{
  "num_attention_heads": 8,
  "intermediate_size": 704,
  "norm_place": "pre",
  "parallel_block": false,
  "init_std_o": 0.0254,
  "init_std_down": 0.0254,
  "beta1": 0.9,
  "beta2": 0.99,
  "weight_decay": 0.26,
  "lr_head": 0.00819,
  "warmup_steps": 309,
  "decay_fraction": 0.903,
  "dataset": "wikipedia_en"
}
MLP neurons of a small language model. Each row is named by its layer, matrix (gate and up: input weights) and neuron, and shows model dimensions 64-191. Each number is 500 + 50 x the weight over its row's rms, rounded and kept within 0 to 999. Numbers have three digits each. A neuron's up and down rows have the sign that makes its largest values positive.
After each neuron's rows, "fires on" lists the tokens most often at its 100 highest values on Wikipedia text that the model never trained on; "fires in" lists the words (lower case) most often at its 100 highest values on Wikipedia text that the model never trained on.

L4.gate24:454472469511494491401512542558520468481476569504527424534498551532518538462541527449431486474591499582553540439509545480530511458581465519526472416457504511396489532444414508423415400527476459559479483529533487505562532602525538481491520504443536429444577478379444464528468517463520496504450473543437459496515501425484565511481522419569639543472596539581552542505556510461459483577441
L4.up24:460480504488563528530599432471501468582531520449641475456473418460468567493473529555536488614451507499533475448592571489495494466516390541466488486496477469505526480524445472493512550535531494426475509616466486442522576494572514526524476485517542513566532466590477536466612528490433505516517519500497522434548369482454447568595474491489508464441455597450448469429458522383419471457484
fires on: " to", " by", " on", " against", " in"
fires in: "to", "by", "on", "against", "in"

L2.gate23:528395527458490469460523489533527467465512581491479538591460465552548567481466541490493378485446555526505477545483396525446666446521523589565461511525488482468517512532487605461468439525432427519437496506484532435520519573579564476551463512520506502431457507451412498536426538505502464449495446528507609526525529493559500348455427521542427489483492389583566565483491491501496497504439
L2.up23:482533486502527476536491473499531466444463437419527540443416461530488457449557604485523475478440473529624470497491631496488511511500527553496411443532363433476486503510523459451492443462540511497598462426458538518433545458414463511469495549524551473555475517448428418619458447592473603449505486457467495426477494570511442498548456537563532463494491452460519480494447575498577528632496
fires on: " lost", "lost", " married", " sold", " similar"
fires in: "lost", "married", "similar", "sold"

L4.gate139:481543602528540461437549500442570543559527513520516572508520563461523488429472474394406444539490408659492518513492537524528594546492542512394506490595539425481488494440587496408536483492445533475485510418508581432524454487482529553504487564460471540469531465439542481442478553502413520462460460446410583548430401413520536500469510335529459548469528524449494472535452513518495450545538
L4.up139:535520553485475483487556465480499524531555478451493527497535423492565493499479476499534526372495573492532577530497548355494556484543516485496535559447550468487538536454543481477427576442512481631411517452559527459523447537574547522504538475504481525545482466390450583478508477423472499540512492497418470565482537524474438506465494485469544553437500591566410454389501492467448492532479
fires on: " with", " feature"
fires in: "with", "feature"

L10.gate651:591597453532474538531492471434538580511532552484429489408402552562526601416602540470486481529535466478411522517552478379463527372500495434536504489504490518610496395453484550490648464436404530574436431528514468386536628484502532473485529509580460473472563523456432525523485492504449496530411442510483464509513448442514531554518457508484504528446494488496456461436542460449466554495404
L10.up651:477521520466550556614486409475537449521504504540481451457410556547505580438451497477451574482547491463502480516394486463467460572554461525499508456500521537532451493488448495512554506522540580478470441479521496546537535559443394505472594487532502519554578572481490490520460534498444544478430514414549389468506438442514484516527394467612442483456563584547570434511566495549516502433392
fires on: " to", " of", " for", " in"
fires in: "to", "of", "for", "in"

L3.gate692:511594476494523622419543486395541565436507555566480390561537566599484477433572507456453465439495496549487484490542533567444500434488570428440606478513508474520435510486484534500505443501450538577531530507520590512515469510526533544414549383568439507485513470432462444512565476491461455625465549498484531550489414433478419431521527507494496529467644508439510605473572495481570606564599
L3.up692:485458536465508574578505510536463541447509574476483427481467481440455521513521453543517519520533594441533484529496544413578472500462555535495489526579541513556560457500514482512525550429600535533435512486487511445446473434470495507521470382483467572545539469508551593446502499437554540511460487560449517476557481492416483489533521521559424473445476580559465420531483540499447463477544
fires on: " made", " led", " leading", " in", " with"
fires in: "made", "led", "leading", "in", "with"

L11.gate518:505504450484551566457500464499576498519456550458484403518418496400614473532540545473483433610464518469549495533486464554493499476549528573539495472505511522486451554491460494472424482499520569572500472527441474514497438510482447403480514478498499431549514483368525492477522533479487487543508438527473498438515480496528394467486475442463581533496560460538603504353614520454545522512492
L11.up518:477470466453508520496507433514556513520511541505534465540476509443499564536446589495527424506504577433562440496535530455423512557511527415497497551420427572574407521458446518491557519499505486572479453527491470483590477510538422487480597443440494501476501520475574477513493540434482457588440454380492473639583537500603479503523433472511386530453502453541507530500569472486474511515413
fires on: " to", " for", " by", " of", " with"
fires in: "to", "for", "by", "of", "with"

L2.gate161:567576478492589477531485495530518499458479548430550436472471522581438418536567597528480481563477515495478415605494471504556429544438542560569498604492445468444495544455574674476507538544520474587493530448564593523476529487476533504441506524492520484416525475552384475549479555574490441500458350511486603558611448472488438457478399477560450511511469458491518473504492496449556461444502
L2.up161:523557434492564430520498563495528544496504506532419499528513497581488483540498469494520568495501572505403578557488521564482408550376516524443576457554469591421446521487534547500574517575473460468419487413607533549567549488518533512379497510498484536489418597412505555480432577569499500590523564485529501420515502528517403431495481462583429512437471447499472533520557484540591523465455
fires on: " large", " small", " for", " Small", " major", " Base"
fires in: "small", "large", "for", "major", "base", "company"

L2.gate530:590379563510490492520565500469541484466434517443457416529512487509509584444446501442497415552469582541472440522432470540582564531553503546528563488470476567509441497499482606476541440444433425555484530411392493499468503519529447502603472510472480458409499536487517503476454485468508537585489479563549529453468474574635558539414568568443483538525527547492607527485581455411500481453489
L2.up530:467537495506537566506492571548458527500571507545498455559448564423526494490555451570445499460485488494452614414511491474574465469550452530528553565505507601512520459473462516466434532489476538502505572381529449468497497398492558497557432600504496499505562530565487446496498507499538494572485418529481373497575458406480542481519481563461507486580488495458492468491545464480461614443424
fires on: " by", " as", " then", " By"
fires in: "by", "as", "to", "then"

L5.gate79:538397448515355514522503446453462467477420496568489510499560464437549500490537524414487409561566487538513538619512536510581612444553541440532522470481528575481470479471550578481447398468503475474547577551436529444448479542525513523557434445514530473523538503449420471518537460612407486414565518525535532540471496502623449446549584468441488525543533459513559556481537514457476534488491
L5.up79:537576471522498487396517445527545522484501543423519497494533404539466617581465459470497510559416536513565538484503526441523490490507469528593550560512456522495421548498456518450404480521457489481502486446422486575512488557543493479568490575531447482480513465409482510542551391467533527540479517540490477458548535500565477496461517422583618548452502534494512527508555584541427492523475
fires on: " as", " to", " than", " into", " up"
fires in: "as", "to", "than", "into", "up"

L7.gate172:539517445444563537535488467400492448553465517554499521542489411503404504527502480461437510535488505502458578398528543505500473469460519541518494458549500490506470429528489567468586393481541531483522398449457449478496595542521562547628553489510484536500402480518483506501578323502512552434558479413445441518506503456472535449520480485431477488506475471479469567495538539487345526591531
L7.up172:501505530516479491486467417459513466458512448469503568513456548441590563504450527444498518429500454483471453488496508481477486522462514547558489508491457592505573417325516605617511453531537582530536446531604441556522503510582584408547567481487614535480456510345512454463486523534462388551500467456469475528562552511464460501558506473514445548519544486629520471528502529508476476564564
fires on: " of", " in", " from", " finished", " into"
fires in: "of", "in", "from", "finished", "into"

L2.gate67:512559426518439539474447557433511467489517508540445516487445464504512575489521430456413547575499578516517516497519481524539534489543502528548522538518505451493483503586451474527458372403515440508611480419520550423487517519496550522581435496541546566495514511618557466553475528528569496542484512508467541514545490532595610555486500552402483464539423524490529463398531535495560544479518
L2.up67:455571430499464471543520509556493452431470402552459487477533537469539452504527457522464588444522502538511451441558558525448464483505460534547565389456489551524478498522587428506443497379491486433558513551435509452493518426520469502488524502454369510521570453550483542554540419549447531440508467447530480553454431474453512546503531559467561504479462392450476477427520491535578537530583
fires on: " music", " Music", " Art", " painting", " Design"
fires in: "music", "art", "painting", "design"

L8.gate493:512436445546584517473512529547535517537436467459478393469528502515458497514512553455597476380565478537433501467545517388494503492506523523604511414499539568477440534479527571419514494568477535550520547560461394506543668456528367496542477467407514556517554544452560527567450575474503546542545516528513492493513486526544488478543420518529537518412494464498581524440501588449525487487498
L8.up493:608413515503563493579614427585504475583455521556494511435402497517538478496453517454524431488497514541444489475465498426502521540533544446502526582583466466433468512534450424447513582520432573460524556546377521457575468539510539474525409473446513508534555529566526500531516493432452465470475499501518475455564446502568493489467445474410506524472477431610418490524484543526488591550502
fires on: " after", " by", " for", " with", " in"
fires in: "after", "by", "for", "with", "in"

L3.gate34:403332514506500622560543572536467457580514474552501514562510546507420486484478450529577452472522546494466513542538615468502510502576544581491530481459471552404566472455472523450529504567538515400485514570507501378469453609600437514564403440492469552544434456412536545604476525424508450504498454464534439498508527477530430459523545493542550526472496609544430505565565476529430544442417
L3.up34:506491356479542493571495617643397549420438475442370468485601474531521594501501427483437498503446458444462502406487509477550476476473537541505505485500495516443469542541527520470477539497483554409453494445533546538491476564592421521520549547458468485615463546465504485492509457424418485559524561447467506464612409466610542490523539488517571509534499514513521490447583475461415519511522
fires on: " by", " member", "up", " to", " for", " up"
fires in: "by", "up", "member", "to", "for"

L2.gate609:482431482500580459477447501457490507569568483512457499498525519451471528443479471501432457503535570575437524553525366459547466636632508416559468444507413511431463503496548408465453390500508445493441524479558465474528573403558556481581488543431579495468578478556465403454481564537556438370449484540478421520511462439551455526550501441450540520463553439408505526390549502449492572458542
L2.up609:487475512497495507545510512449451473559498455550479429516471446505575562512548488457477513482532472381522454451615436388421461527556560362509496546517500571482473559491542534451418392431463569514544488521444504530507569497558499493479452464497486500585559512642554516498530533526472509495470478567506476414422506473582544485562422441521503540524601401456583513559522481569516526577569
fires on: " Art", " art", " design", " Michigan", " Design"
fires in: "art", "design", "michigan", "louis", "age", "kunstmuseum"

L4.gate201:511412492493486399586549502446581561449498497431558474528461469581607537469445411461531522455571530506401541557477493522505552464509522455408464550507495409468444473444573563429585502476535551468500445394473507501517546553586521486543469508579522471539493506427462481542481517627507528497499528531458509511478494525490491524515512526520481451523476545514512563476490577563593533470429
L4.up201:545433488497519518545534423495493593491384535409554555583503474548555540378548520518527410485387469483455462442563557489545575498519515494603388527569440529561490471481565488507522454456486484505535494473490583481468501494551527526508365496502580464639496582522535552553573513591549576577462532562434498548477498495395511482499548488541487443541481622460607546527408460558535498486521
fires on: " lost", " death", " married", " loss", " Death", " wife"
fires in: "lost", "death", "married", "loss", "wife", "households"

L8.gate226:508494428501492486448540504470505488528535500439468528623440455479417441462445481400459577428509531532417562496437552567607399575516486553454417529583494529615454455610574462519437547486501564540483611453530615441487439468483544532501515518550416507513447526442493456511438431531490598482525435407486438530561551455430523520459526522589444521490552408461493487482453511579434459447549
L8.up226:566544451494458493549571381516479524408555475499532442509474429489491496461556466502546404503562461474529609559536497441514547415484505468467490429497531535482470477515434520528547539401560436554527527460457452551470476480507631443572512534474541584468464493520522495515386446564540496493549538568577498547502517477524432462521540589537451479487501528501501615435461487428495561518570
fires on: " was", " as", " became", " is", " be", " been"
fires in: "was", "as", "became", "is", "be", "been"

L3.gate374:579435560516530446546498500427435482587495589563485463472496531523561469536444546431444517493545431512547590515476504565437534510560519493501492517523584516518522496454548505458541471493481520434526545436407522462531552466503493565564502579513453451508494426478524545515483523494479508514541585388463456581438486371477551389478562421523507455503553538597490478462494543542379463530512
L3.up374:499574448476474560521458470484469543569460521505442482482547492520518466519473466565590504411477513568491441484549577523446535469472591468464448449451486459513511550513571521545464486545540380568453490435627502417553565564468543509430431480565460496599549477475572466496577493523506525391541333444507458568527480425516498417543502446615529547557515435538425453551576468533532542501550
fires on: " with", " as", " that"
fires in: "with", "as", "that"

L5.gate267:460536495484491451524504512538417555508457444443545450526457405478523510537465539502566471557539571503486490472410495540488591444618491407501494527570472531505504556591486474523524604470499483504524508529480504468406542401601593512536441492460516506536564509489530423515517491470416552456520450414594493428493488481597523510466479548456491492520527466511443610417561484536480585511577
L5.up267:491512430563497511604555445561408425483480483483467452530497439480619449492591533521588480560485427489492587521507544633517466478477566367453577563529611554512505546485525502509521398410503516532552486461517573511565443545516517500467436444476444536518481466507520503545408415511542542572540417518539512492512513478465384490548495428570526514520535510479521459543514413440468573598550
fires on: " and", " as"
fires in: "and", "as"

L7.gate87:509533421532579525504480360416567476397457534505444460500500528471490497389523486418483514582542525514459603500533580396478513526483436423523556496541399527451528474437580581457572545553553433507505538456414529584548466485477556551514504450457375479585457484520417457516468511499565548481523484498538490439539540396409496542546577487498513531373574456550523551511492520528506574412496
L7.up87:527408553472466455469510491560516573536587538476664551464557490536374521560424445478450512546611521625512565525414635522514460496547475625507500462504550510564464462469411517454522527547523536408497518445538535493470500482530528407544576530430475567536584535529501580410543552534552561459586473453551522517564481347491517536545505412519458553473537532562568525467417524474468495415461
fires on: " to", " as", " the", " be"
fires in: "to", "as", "the", "be"

L4.gate316:498486531548400520446545568435488514525579509517475475571547491532468489436506524456476565495486520586513503496533524488458506535539505481519522469508540484464430545533417560564518516459453487520473493605577517476580584494537432522448493507558545515515527506480519530446441537507573473559478502542445429519511462504532549545431504461510480499489557519626449600535576452475449529535444
L4.up316:482400521511460463538480470532493531673485461424416529430501453590540538444516467449534576557547555538563414419514545486485504536455503581429510555418492491517558626452450512526546501421489455510549460566461524474488548485449489419426476462555457407468509501516485557512510575460516497625540558482447487556441521600548497600583501507515472475443469506491516518449536590411460557464484
fires on: " to", " on", " about", " for", " up"
fires in: "to", "on", "about", "for", "up"

L4.gate158:561399569521509487538557531548568481482505513513479399584524506444450579572559456495511525461585499481510572564488467461522472444451493528513495499509557572496487507475522579490389427428462505512473534353445562444424506458524559510598432469538488448523427456539510500574549469504572562521446454532523518544422550432556417531533465615501490487409522522583479576396504432589475502544509
L4.up158:444527501513446486464541454420491421536446498494601476488492465501458508502466506473489388454520528408468510543531572383482471514514496430594536499462487463449532570489494443463464518614409455464506502509399532524494502510518543508440517610547486523531412420494442491496521416527425546454534552449419422547507441501443602482475449587549557431434533421542437492427472573432447507541552
fires on: " life", " work", " lives", " born", " worked"
fires in: "life", "work", "lives", "born", "worked"

L8.gate513:542574513442562517495524401425441457548473498466385481562541596547515548502451501466421459550560484467527478482552623485479502466474480478423375498573485523428508457465495587479621562532549507466537517474545494485499539516479498620489424439542423413474518426495423545559507438515478412514467482438564388535559475451531439557504460574583531437462527456546371593543480474424545561519467
L8.up513:490547521501487479490588540520506478498474490510469467492526512518506474582400591465504485454437611488415447554534515454491487441511535552585521502453542499478475623382451497447442451503476486474545452558504404419506488479647567511505424508533513440453595487511521534461490517434460471509417544448510538539528444456562516566553583577452477559466582441512471463519559534459522502485489
fires on: " to"
fires in: "to"

L5.gate91:504490491500582504582563551484582521457543543450469567488557524464402492452486376478477580533476509605527436540537485594565524484527481729485512438424527582487486431488502578433504502530548464544471498423495408563593479529565552521611400514440529539389447537484530480571429449417571585536462403503505520556519488412497439361450401432457428525421485500460493450461490581470477523573472
L5.up91:539521478495543511506466480492531534550529470427520584496467521454459469557523477504464550518598523562556571495451457592613413578451551520405473483502398628537553539482548480477452536497559514564476494418551503501579432490481467471574487467485463531381523566463473504559459498510522593515460443534525498544488572434502429508580528547501415448306463494473464467579527538465541519570408
fires on: " as", " would", " was", " be", " is", " to"
fires in: "as", "would", "was", "be", "is", "to"

L3.gate18:488519543504479527615484499504403595448454468484461503523538484457533532539445512505552481474485500481438428525499592517400466477472514494450420509567569471538607478605517483448574485496592477448557542480490499481473515473488565513456422466504426507544622457592546472505448455572501502534468492518599526487471542510523532518382502548429525446570555450493516575505539514537514516485478
L3.up18:482433482511584604470489490510550462617498524479580390559513513438510560505464534530447500551553530471462485495539478506465466460534533493499511576520527627503500501492499557512510471511540545618550487605480590472496529542513552503588539496478476521367473469490481484506567559510382533553497554486523632532416573370589537448435542513546461540512552492466544465504492436502458510529478
fires on: " and", " who", " then"
fires in: "and", "who", "then"

L8.gate208:477406389569498469551495472537596481402483578483542556520537507494486399489481479476483395508578562537435537575500587471456483599506526540477430477518541482540456515481498524465473476496458600561485601455495565501470569496514571484457566479454488464509500496538487488532466475439479587481523430569481443544517525556468546494381529515503475444457491470445463562428446550457535479441469
L8.up208:564492405524551485554465448594454521482469493497485463517471492476494445532432468444433453460524558456485577468562471602490439533531495501497555476659583535596456440497548447437450661581492580411596501474467460521498491498548551560521507379523400554518528557576521518410423540499450609472537544496567474487545489541414496487416537479445535476383565414518534561536503506531434442530493
fires on: " the", " as", " be", " was"
fires in: "the", "as", "be", "was"

L4.gate209:513429567476407536449492612485514447497554590545662498500453537550538546512535501498443485534595474492559432519474536418495560472407520489574506518467533479393472494435471637413544463529528593502441437490590514589567495584482535483512520395541499433478557455482445485471437470563504470572511482489451565550522529475481460415536442531494486450340490479468493450519383450511519492536489
L4.up209:531595530506510604498505580468463494494520541404483464527505429432486480475543576495549515453402523512533573493506517482526499396470528547474522611449419531508402437554568416541504466432518473454630516506474494497443503413442478525553497535564468570548528516516366456535507474470470470477513530498459511504480513442545525563607576507444517478532470468498509475395504489513525545507527
fires on: " In", " won", " lost", "In", " scored", " win"
fires in: "in", "won", "lost", "scored", "win", "despite"

L5.gate204:515531492505575526534516422314531593538470521552532519541526578503447481455458508424410463485586402542615547531535526478557486503397496497469566441479574476479512444472477559516517500486460481507556512575443457478533540392497606544477511480571498483513448502495473496546408512554567457483496535471368536551442554542503467479565531457465502484432605437435479488464488505354487393454474
L5.up204:482494488505572500512540410409532510390532425377463552597506445519472530470504486527400531507593518563478499517497487407537595443539461478560440500547536541458529462479454584507496490512537493569505459540485503533489534578564572515538528617514499524462361550431486454584446454542511493500539488432556500477499534433561453468444453546550418482432487540495496530519434471461594587466465
fires on: " for", " with", " of", " announced"
fires in: "for", "with", "of", "announced"

L10.gate207:493461467494518574534562531561559577467506471484420568457580452471453501492506413392453463449446567533329573453495469404527433464584443558472531526474563559472509497487520485513518496500417513582550527460461492482509464444528517455550533434457397485535492570467506498575525469482510474522521455531524524573571531411512464598478540491505416577509515433482612520541555523493544505491568
L10.up207:521558469530466478536489564443526556493507503555468534430400463463517496399512404469486512426491488426570409605487515552467441488458532484504450533467489495547465480569473544521485517469560490542476580418478492457459507484525514459573516412440396588459565410488614518535420441488515488458496512450448572469523592422486429536510551497533551439406468462532514466478528450434569567527380
fires on: " was", " and", " the", " also", " be"
fires in: "was", "and", "the", "also", "be"

L7.gate153:465506547494578522557500448564379503491446586381488517448590520477480492501436525515544467553493491502463455477406461524486388538518374504463504533489605554584553551559501450398460436562545479565567543511466538449575497505527514542568507515540510445567526499539510530455441462481482600507593489508494469530568496505601428448477468547383518572569427459488621552523604501581483554514406
L7.up153:491485476545486564514515466508402490533500523489637605560474612478429551490481577495493461624447585465503545501539444521620453560572416514505488500534401492548491473547435354561528420504478494459586524479512532541555488483516454583521614558563482458598478419455529503442461499461489509542504567484521583539550566493528502518432500574550520512558521379488594523437560525463434560533543
fires on: " New", " United", " Fl", " and", " fl"
fires in: "new", "united", "and"

L4.gate321:512497518473523458514557516569376508509356485435455508492573386442527608506424437445516467553417547576471529466475450564486523534536517443463499391552503534561502476450489478610443455484520454475488512599542524550453516543483492475453515513461548508451451550426629466410509499539548494487503383461538506514462486539470449478382494523499421527549459521426570551543556570527500470466451
L4.up321:529502619512492511526612426449507563500480438564521523540409628607473410489491541481411488492546391521545505468547496490561533492557512501529435481556491490480434463500521489513523495521466487585607483541427500479448507484444541505458488509428532462424452526528506453507480456515459612497513417430491488558455464445394406545479510468543439483527525546484540533473532490474418565413489
fires on: "1", " of", " his"
fires in: "of", "his", "2021", "2011", "1123"

L5.gate129:518466529479555453546489396500541452452530528609497374554553540516489559544531477483393496520601598571618486469493464534521545475563572479519423523496492491541476624513543517486539445414471551508596473544569553569457555600470564617477549479491464521354467485526531540472545432567447521534479533444546521480457579462469555541472471465494432465510577565466526599454513545432470637447555
L5.up129:453525460471516517579482522410512527500470486496464550522541523593549430557452530580585474583450569505475496413509465509522461419418555548597515549424465475386499473536529525447550504464525525500590537530545474560440489537452521445438492426624462552519473458397412488525410467525443489469487423545530469568584450484484524528503508502567495472489565516526421461442583562549462486455538
fires on: " in", " of", " complete"
fires in: "in", "of", "complete"

L10.gate569:485554383498446462507542526565500456592468493565600508537434573515524446492494573435556455493472467472391456505395445427447500466541551532516537522441497570563428528523471471529458505447433444475547408540501499524513456459433548512492462478546462566582540429536539456494474506523556457549478483576503536587558500402534566500427518476502568430421539432443494520576500506497574504540543
L10.up569:519491458527556530444631486492601565514468497480489492567499475435475481486465557398427498446523441486455635456525600526540483525527532589434457523571520556517490435519563424489477464500557511517516520474625538585487495451431485481486448474535488510499523470539577507471403487542494514547426393494476447514506492473490475505489523472474487396503534468489494565498499484570418523565523
fires on: " was", " is", " been", " v", " be"
fires in: "was", "is", "been", "be"

L2.gate81:374478538489567537443408499461514518579500518557503501493439507489608497486461560561470606510497569445492492483533354575463563492538539593545487527490558480553487540461445464470492437502545474449495504528410582533474441466556449474479448544495413462527479433380482440467430580484562482484443478549477444492550514471521407532496490567513471453503475625455471522486463645576516531475507
L2.up81:504492536508484521538505500457502474464392533553512450454405547473528520565439511493502483470573405503501607443428483539451537464606472479513431427478580522559437568506449408505483493580519505592572498541543497500428476474584470533537489472452539526516614454447616460464502428418496451586497552423531430543468604462617394532507579591469568491543582522472555466488595489503424503530548
fires on: " Women", " women", " children", " Woman", " People"
fires in: "women", "children", "woman", "people", "men"

L8.gate646:515568554513585514582432452515560463439553604500579471505447525481498544522533577463512457487466496512428534548509593517529481496520493484457474515473538529479463569610498495413474473441478528543500541502473559474485520543503518472511458574559402478454594468487500577558488414430488459447383581530535428567481511477471446455494500490501555481479475519571572468418514492487434548517500
L8.up646:548432547434461568548492575466475549459442568567420443573514534493458424494511391528409469479572478626525469622395422531547565532432547497483455570562463414560550498569509597511538542408489426438430550499467594495405555552471468561579464526474576528358504544469560451457482534457508530525503371509402563412458438581463484509428567466451494479480471458550490461541466481520561483465427
fires on: " with", " have", " has", " had", " a", " his"
fires in: "with", "have", "has", "had", "a", "his"

L5.gate504:498501515489482564605553408436632513508508523470422535579610468485508484507539560487420525510509475518558502571427486526582552485443512467396549487490567523514433492480578547455461545466475508564554501601489525484511432492508446591442543578522525415477417466519400534512431479516436492529480472516455480633405517463480457424562428417588451427450477347392471589475428585475496471482553
L5.up504:495506495524583471587478479409521435445522569488432532565437477503520542531510459557555486504514367508481485456435509514394568528403526527525500580565525568461431546501432596504567443519538446474534462549471473537447524460497492496514569477519487536448479566539454539598495468429486466584503487471494508532522526449486484347439439480516514634471526459442574481442489519564408563535499
fires on: " with", " to", " for", " over", " Despite"
fires in: "with", "to", "despite", "for", "over", "in"

L2.gate204:526550480461515546575441467461528512458426447501438448529488527441465437500586563476500516426441448550556408484560523445503489433492525465477486535476515515469415492525554506555466560439493531418546555509543486495564442592481470488518547473534425485479535441548519472472494471495444501470489596509518508508527475503475543506427433477463535457559507566463470520551454464463487431506577
L2.up204:467527427494467401486475527447403482499378478511489554572562533525522579539564487471639418503515537479474456559428555503503531426564516486488494539487457479543516533432535500424519547535501484523443532479528434520423467555483487480503469451508541454527559474485481427447546558505419438488456438560580559510510433573467596500428490586482465621409479503509501492536531464541459510484446
fires on: " had", " have", " having", "Ad"
fires in: "had", "have", "having", "make"

L11.gate300:470518464448563556560434568478471512492480554510487417482539570531473420485577448460393489561498525587441498551559461519587587446493504510477546546568579434507475495518608470548536461449481498494575464444480522568370468577602495464608377400555465507459508472542555524516533458504445492440453531536502568565451569532572526536499459553429433435456482576436539529578473536490463517550518
L11.up300:565573509465562579557535447447463470462413528501466480601493484512532544475581505422398533529504491527472449541547415419521559485502485579359532492512461550474433410520535488483518569512478566499444522561468483555465488579570545548556381493505520509442465489468539470623528466434495489532462492500537519510451480492494524531484556542485509447438533453512546594500436540525566548498490
fires on: " has", " have", " had", "ve"
fires in: "has", "have", "had", "having", "ve"

L7.gate532:561534520460528462532508492495562482546581577409535537530579506431547497509541510533568473523589518505487523491565529480464465516590538455485490492492503455452617588536442560481542499522457451530530427482537471464504527533518495550579507558512500479531590583425521536594492468471437378470415465545473412523508547437554464479543477510489538498430503440504433466430520537487489574544491
L7.up532:536528515439577485411527465504578610572482477505411465516583555455578581559444462483453529486429486485457505531491530450465462436501493568617515519433375560412501443464519518446501537487567496510502389405582467534537477494494537499510504437515449444447490456483428563476524470512515493473501546431489420530541602394467458482534531495515500565434469590491438545496511418502552530471503
fires on: " to", " for"
fires in: "to", "for"

L8.gate578:542411424518545513531565422516572484575491543541541506574543568464507503528496505503454531517604560484492503516481423373478531619512440544477537431425584518407559554524514531483465520472516532477449502514528491495558438541456524572555479568488463463462559624471489561485510520483412466411442530476479449578517511530563491421482477473448442464425459461445505480510508483457502528481446
L8.up578:494457542488526545504507471553447416541513591544408498517541519464465450532427489419519559561511471414513474471399472447386452496516450480450557439506545601519553524524598524439454569481475500490565494505456358525520498517502554510510484489498520498480602586448447525575567530442536589501596528445512449443557455396477438397513554521565497571499556501519556525617543433527525492525476
fires on: " for", "ach", "berg"
fires in: "for", "veach", "zandberg"

L4.gate510:452600461537548470573472582592477555558445519498436592469489416504518570503489553458493555532565491560443463500468479599540524542556493487418531487484527530528524507544417480525531522543463377543554488548458485456531579522581501498487543602483570473531561604473555488457452490515552454419512479434564545489525463529476480447517546538523552517463452525413458576500492477496529593524383
L4.up510:485478521525488516529504467518454496541457478595397477537555588638473482417538486524406450398458583508476451504496622522529553483508521584592459429514515451503497491569472479463538454563520475581438506453493463498539518438444602512636527505436506534462423429401538476495500488448514463554485490409400529542526524429452594469458503393516548505579518575541552556563485419451444532521378
fires on: " by", " to", " United", "1", " of", "2"
fires in: "by", "to", "united", "of", "1215"